{"n_layer": 13, "d_model": 512, "n_head": 4, "n_kv_head": 2, "head_dim": 128, "d_mlp": 1024, "vocab_size": 50257, "activation": "swiglu", "norm": "rmsnorm", "norm_place": "pre", "norm_eps": 1e-05, "positions": "rope", "rope_base": 10000.0, "rope_fraction": 1.0, "qk_norm": false, "attn_scale": 0.0884, "bias": "qkv", "tie_embeddings": true, "parallel_block": false, "extras": ["capped logits"], "init": "normal", "init_std_qkv": 0.0297, "init_std_o": 0.0, "init_std_up": 0.0297, "init_std_down": 0.0, "optimizer": "muon_variant", "lr": 0.0089, "lr_mult_o": 1.07, "lr_mult_down": 1.5, "beta1": 0.95, "lr_head": 0.00738, "grad_clip": 1.0, "warmup_steps": 200, "schedule": "wsd", "decay_fraction": 1.0, "decay_shape": "linear", "final_lr_fraction": 0.0, "batch_tokens": [65536, 131072, 262144], "seq_len": 1024, "doc_mask": true, "train_tokens": 918800000, "steps": 7193, "dataset": "wikipedia_en"}
MLP neurons of a small language model. Each row is named by its layer, matrix (down: output weights) and neuron, and shows model dimensions 224-287. Each number is 128 + 32 x the weight over its row's rms, rounded and kept within 0 to 255. A neuron's up and down rows have the sign that makes its largest values positive.
After each neuron's rows, "raises" lists the tokens whose logits its output raises most directly, leaving later layers aside.

L10.down932 [135 119 102 105 142 145 108 164  86 123 124 112  75 153  85 165 159 149 140 174 158 115  76 122 163 147 140 169 134 101  81 183 149 160 131 170  91 108 127 103 134  90 174 137 128 115 162 150 146 139 113 153 108  80  95  82 118  67  58 159 101  63  74 147]
raises: "that ", "first", "how ", "reached ", "first "

L10.down33 [161  82 134 112  70  97  80 112 112 135 126  63 122  75  78 114  95 128 133  98  45 177 144 162  95 144 150 151 143 159  92 105 115  83 120 166  96 126 131 135 133 123 160 156  75 170 180 168  91 124 145 181 152 135 154 118 153  99 144 108  49 122 100 138]
raises: "where ", "who ", "what ", "if ", "whether "

L3.down383 [ 94 102 101 137  99 137 116 165 125 131 156 166 136  94 197 129 153 135 165  90 110 152 129 126 144 157 134 122 123 121 119  94 184 114  75 125  93 146 160  95 160 170  74 122 133 156 175  80 104 144  71 126 163  76 121 141 108 144 128  85 104  77  71 120]
raises: "| ", "|", "whom ", "- ", "and "

L10.down58 [161 118 165 134  97 164  63 115  93 112 106 123 102 180 127 176 114 108 169  98 158 157 108 148 108 125 158  76 162 138 121 109 198  85 109 120 136 149 135 136 120 135 147 104 130 127 170 141 170 171 150  99 135  91 150 169 131  84 166 154  60 122 129 174]
raises: "species ", "Species ", "species", "Genus ", "mammals"

L10.down388 [149 129  89 151 157 119 179 121 116  98  96 106 170 112 134 105 128 106 109 128 115 171 122 129 149  86 138 136 125 169 162  69 195 106  99 149 116 144 129  92  85 137 118 103 129  93  93 175 130 196  89 159 156 121 103  89  98 130 170 105 157 129 141 172]
raises: "children", "children ", "child ", "son", "sons"

L8.down707 [156  65 142 185 148 111 132 111  99  78 181 130 128 140 131 109 132 135 139  92 145 159 104 162 109 128 130 109 118  94 137 138 151 100 134  86 113 121  79 142 112 132  71 131 154 123 130 130 135 181 153 133 146 118 156 139 114  80 112  80 105 122 103 119]
raises: "for", "with", "her", "them", "in"

L8.down988 [148  86 141 107 101 145 109 160 204 160  96  87 150 142 130 140 123 127 110 166  90  94 120 131 118 101 114 144  85  81 148 148 128 128 124 119 131  78 165 123 107 126 152 113 118 100 158 146  97 117 182  94 118 130 125  98 155 147 148 184 127  83 159 134]
raises: "year ", "his ", "their ", "— ", "him "

L10.down421 [152 103  55 142 130 156 164  47 100  82  92 107 151 129 157 197  88 153 176 122 109 173 157 153 198 100 138 136 124  78 153 171 127 169 174 106 108 119 125  99 197  78 151  99 173 170  76  87 144 118 139 124 108 170 134 115  86 114 123 201 109 123 150  81]
raises: "plays ", "faces ", "shows ", "works", "works "

L10.down569 [185 131 119 135 125  72  95 114  95 139 100 147 109 112 192 102 124 101 152 177 177 105 139 136 100 123 158 102 112  81 129 129  95 167 108 121 144 145 135 170 138  87 148 166 105  98 113  77  98 136 126 159 167 195 130 132 158 166 182 129 154 103 100 173]
raises: "10 ", "5 ", "50", "100 ", "10"

L4.down19 [130 112 158 151 118 130 116 117 126 152 115 156 173 108 147 102 119 163 101 118 168 147 155 125 129 128 110 185 195 136  97 138 115 100 116 113 150 102 139 176 150  90 136  67  99 109 139 128  88 114  91  98 134 127 148 164  83 121 112 170 145 101 112 117]
raises: "Other ", "He ", "In ", "album", "remainder "

L10.down130 [128  96 183  95 185 151 121 134 124 113 102  75 182 150 170 191 102 103 165 141 130 158  88 166 178 142 130  77 153 155  72  81 122 142 156 192  86 107  86  95 164 180  93 105 101 147 108 153  99 141 107  73 107 197 121  72 142  67 152  88 174 128 119 119]
raises: "100", "99", "98", "96", "97"

L10.down648 [ 78 140 167 130 179 135 137 119 177 156  91 116 167 130 133 150  92 106 158  76 106  89 160 178 138  96 117 100 134 113 132 141 113 141 135 128 115 160 156 149 116 192 191 142 181 105 127 144 117 168  88 111 154 173 128  98 113 164  59 118 112 129 146  97]
raises: "197", "196", "198", "195", "191"

L8.down839 [102 115  97 166 138 126 110 112 131 124 144  86 144 149 163  20 150 175 143 140  83 106 123 100 109 165 109  84 135 124  91 158 134 141 119 125 118 144 115 116 147 117 136 215 185 185 144 110 131 124 136  68 110 135 158 111  67 153 156 126  98 162 173 139]
raises: "times", "times ", "than ", "more", "of "

L6.down58 [165 123 107  63 112 156 127 119  99 110 103 107  82 198 181 158 137 157 148 123 131 126 126 142 140 126  98 157 103 128  61 138 170 173 125 155 153  99 151 188  98 129 155  89 148 139 123 103 113 114 151 153  99 147 121 140  73 130  80 161  97  89 128 158]
raises: "again ", "again", "more", "more ", "hundred "

L8.down427 [123  84 154 210 101 123 157 143 170 152 130 131  73 160  97 148  90 151 106 182 170 172 205 141 147 137 151 138  59 149 164  84 186 132  82 122 116 155 189 122 172 181 153 164  95 163 118 143  91 151 139 138  95 113 117 125  96  62  83  62 114 139 100 132]
raises: "him ", "them ", "its ", "the ", "anded "

L10.down537 [ 38 168 185 126 127 113  95 145  97 166 147  77 166  92 163 122 106  91 112 113 139 177 201 119 134 164  81 109 191 159  89 107 140 121 136  55 110 157  94 162 151 129 149 161 151 159 177 103 153 135 105 119 170 143 177 138 121 163 165 203  57 163 121 159]
raises: "19", "18", "20", "17", "14"

L5.down877 [193 158 134 129 108 112 155 167 108 171 105 125  79 127 114  90 115  92 154 140 133 127 152 110 139 161  53 122 135 118 161 105 172 122  78  95 149 136  91 124 146  80 154 147 137 122 144 114 126 163 156  68  84 140 116 128 156 110  73  99 156 121 150 116]
raises: "for ", "it ", "voy", "him ", "its "

L8.down852 [101 169 120 128 155 100  91 137 115 126 141 151 118 113 171 130 150  84  82 111 148 142 162 132  77 165 145 132  79  97 138 128  98  87  89 125  95  69 126 144 124 155  79  72 185 111 129 148 143 150 146 107 130  97 135 138 136 131 134 134 147 145  92 101]
raises: "St ", "church ", "church", "Jesus", "Church "

L10.down838 [134  62 122  97 101  84 120 125 152 150 151  99 135 105 120 169 155 209 153  87 119 145 123  90 132 133 219 116  80 145  95 156  96 158 142  92 180 105 102 114 149 104 124  86 176 188  48 158 161  83 146  80 165  91 184 133  84 160 126 109 170 116 196 105]
raises: "side ", "club ", "season", "Division ", "Liga "

L6.down739 [122  90 177 174 167 127 141 143 160 168 156  81 131 133 160 112 107  99 155 126 150 128  75  73 119 150 139 149  94 140 175 145 156 112  77 178 138 176 140 150 137 205 158 135 146 147  95 116 149 125 137  84  70  73 158  85  84  83 113 107 146 156  74 123]
raises: "together", "into ", "together ", "this", "anded "

L5.down318 [152  83 158 155  82 125  79 137 123 164  56 111 119 107 156 150 127 125  71 191 167 118  64 140 172  73 139 121 123 141 171 154 116 166 120 150 161 154 137 143 126 171 112 136  76  88  92 188 176 142 127 137  90 120 108 115 100 159  76 102 173  82 117 113]
raises: "its ", "him ", "His ", "ial ", "their "

L5.down385 [ 65 107  80 130 114 120 180 107 103  65 151 105 124 145 201 158 165 133 113 154 142 187 127 126 118 143  78 134 152 133 162 111 175 112 163 110 126 129 154 170 174 151 138 116 108 162  99 154 118 190 108  65 128  96 167 152 107 133  70 105 101 119 121 110]
raises: "her ", "the ", "herself ", "them ", "numerous "

L4.down305 [153 117 130 183  88 126 104 134 113  84 159 130 165 141 126 161 167 147 148 125 160  83 157  95 118  76 125 201 151 100 126 103 161 118 147  82  94 180  94 108 155 130 153  78 145 131 152 144 117 146 144 175 140  81 159 111 121 202 182 129 151 150  83  56]
raises: "and ", "with ", "|", "in ", "for "

L8.down685 [136 154 133  99  82  96 147 101 155 107 157 106 116 141 153 121 173  87  94 123  85 118 124 107  85 109 170 117 123 142 130  93 103 127 182 154 113  88 119 111 148 188 111 116 180 108 198  83  78  73 136  85 162  84 123 138  64  66 165  98 153  89 149 148]
raises: "minister ", "Daily ", "Minister", "Minister ", "Ministry "

L8.down777 [133 125  71 148 113  78 102 146 141 116 106 145 129 136 165 111 146 104 118 112  74 163 131 148  45 171 134 106 134  74 172 170  68 179  65 147 175 136 108 138 167 184 102 106 102 167 121 119  97 131 125 158 170 103 166 148 128 124 131 104 103 131 160  74]
raises: "example", "Note", "reasons ", "These ", "reason "

L10.down90 [172 135 152 121  88 209 121 232 107  77 142 135 157 101 142 118  63 147 149 107 115 101  85  98  86 149 144 151 176  94 140 151 141 157 156 151 112 133 144 171  94  87 126 117 108 142  84 173 123 146  75 177  92 107  90 149 169 145 137 121 187 106 133 163]
raises: "rights ", "right ", "== ", "right", "values "

L10.down600 [138 159 147 129 131 117 164  82  90 217 132 128 130 117 156 107 107 110 117 216 129 139 164 118 166 118 137 125 135 106 134 170 148 120 152  52 104 102 137 101  88 134  89 146 107 178 123 115 143 127 139 129 149 142 106 190  85 127 152 148 114 107 122 115]
raises: "−", "Steady ", "-", "+", "New "

L8.down673 [102  90 157  94 104  97 154 139 143 186 114 107  89 127 146 133  71 129 109 130 139 143  80 115 182 183 159  82 127 127 105 128 147 122  82 164 137 140 183 121  41  65 187  77  90 124 174 187 119 136 188 166 148 160 121  50 119 115 116 142 135 110 114 118]
raises: "use ", "development ", "release ", "creation ", "promotion "

L10.down100 [145 151 125  84 125 120  83 126 189 116  70 103 119 141 122 144 132 134 165 119 127 132 156 137 104  75 177 170 188 164 122 170 174 180 147 121 136  84 180 145 142  85 137 114 143  98 166  86 157 177 143 150 154 136 122 144 147 122 127 155  81 164 153 163]
raises: "also ", "ends ", "then ", "has ", "ended "

L8.down566 [111 186 116  90 145 158 142  93 109 121  90  80  74 156 106 146 137 101 148  97 177 170 103 135  73 143 102 103 111 138 159 133 124 147  98 161 144  88 142 141  74 131 157  95 112  80 106 197 132 168 156 152 115 169 189 193 158 174 111 124 158 105 109 125]
raises: "Party ", "Pos ", "Candidate ", "Year ", "whom "

L10.down688 [127  80  79 103 141  81 167  92 147 156 161 111 109 153 193  94 167 141 144  78 117  62 131 142  99 128 108 132 129 113  60 157  87 101 130 155  38  69 137 147  78 136 134 131 100 138 107  82 149 120 145 101 167 140 133  53  94 115 168 103 136  69 119 109]
raises: "have ", "be ", "say ", "ious ", "do "

L8.down394 [111 196 168 103  87 133  82 160 116 115 175 108 141 164 131 126  98  67 141  88  99 117 118 137 141  59 123  86 122 142 129 137 153 191 202 157 150 125 138 140 175 127 104 118 146 149 167 167  87 125 155 155 157 116 111 116 117 132 107 127 102 127 173 116]
raises: "formed ", "created ", "constructed ", "built ", "founded "

L10.down920 [112 146 130 174 158  70  96  91 111 153 133 131 144 145 103 109 101 136 167 168 146 168 100 105 165 105 115  87 134  85 147 103 103 149 171 173 215 125 139 150 135 114  74 125 117  92  90 122 104 130 125 148 134 169 159 161 119 143 162 131 172  19 107  95]
raises: "production", "works", "business", "business ", "industry"

L10.down1012 [ 68  87 176 146 169 132 113 133  45 155 145  82  72 114 129 179 141 134 123 119 110 119 156  83 108 111 134 199 156 110 132 124 145 117 142 138  84 177 147  68 120 163 154 156 161 138 143 121 135  48 136 133 133 135  79  81 123 105 115 141 113  74 128  97]
raises: "more ", "new ", "further ", "point ", "different "

L10.down288 [171 122 107 102 145 108 108 162 114  91 119  91 126 189 172 109 151 115 111 136 147 164 155 223 129 186 118  87 143 112 181 136 147 138 178 135 132 133 169 127 110 141 161 158  94 134  55 154 174 156  84 185  90  70 118 131  99 113  91  65  95  95 106 145]
raises: "present", "present ", "current ", "hundred ", "modern "

L10.down718 [112  97 173 118  93 130 119 149 111  88 174 115 144  46 135 104 106 176  84  78 132 130 141 146 122 100 106  98 125 177 165  89  70 149 142 132  64 184 132 130 167 181  99  94 147  67 150 118  47  54 111  82 206 138 168 123 102 161 125 145 122  91  97 101]
raises: "left", "centre", "alternative ", "right", "far"

L8.down917 [186  96 144 130 145 144  39 180 126 177  83 136  81 122  61 172 100  94 174 149 139 118 162 201  92  59 140  96 110 154 139 171 175 114 121  96 118 130 138 110  96 111  99 120 168 112 112 119 166  91 113 141  69 151 153 201 155  96 157  98 134  90 112 136]
raises: "common ", "species ", "synonym ", "preferred ", "use "

L10.down667 [111 133 160 149 115 106  85 145  74 141  57 144 164 123 123 118 109 147 121 155  99 129 101 164 136 182 112 117 164  90  91 126 102 119 139 151  96 118 116 141  99  82  92 109 142 142 164 183 166 195 123  91  75 117 153 167  97 106 117 124 135 129  87  76]
raises: "They ", "had ", "father", "they ", "couple "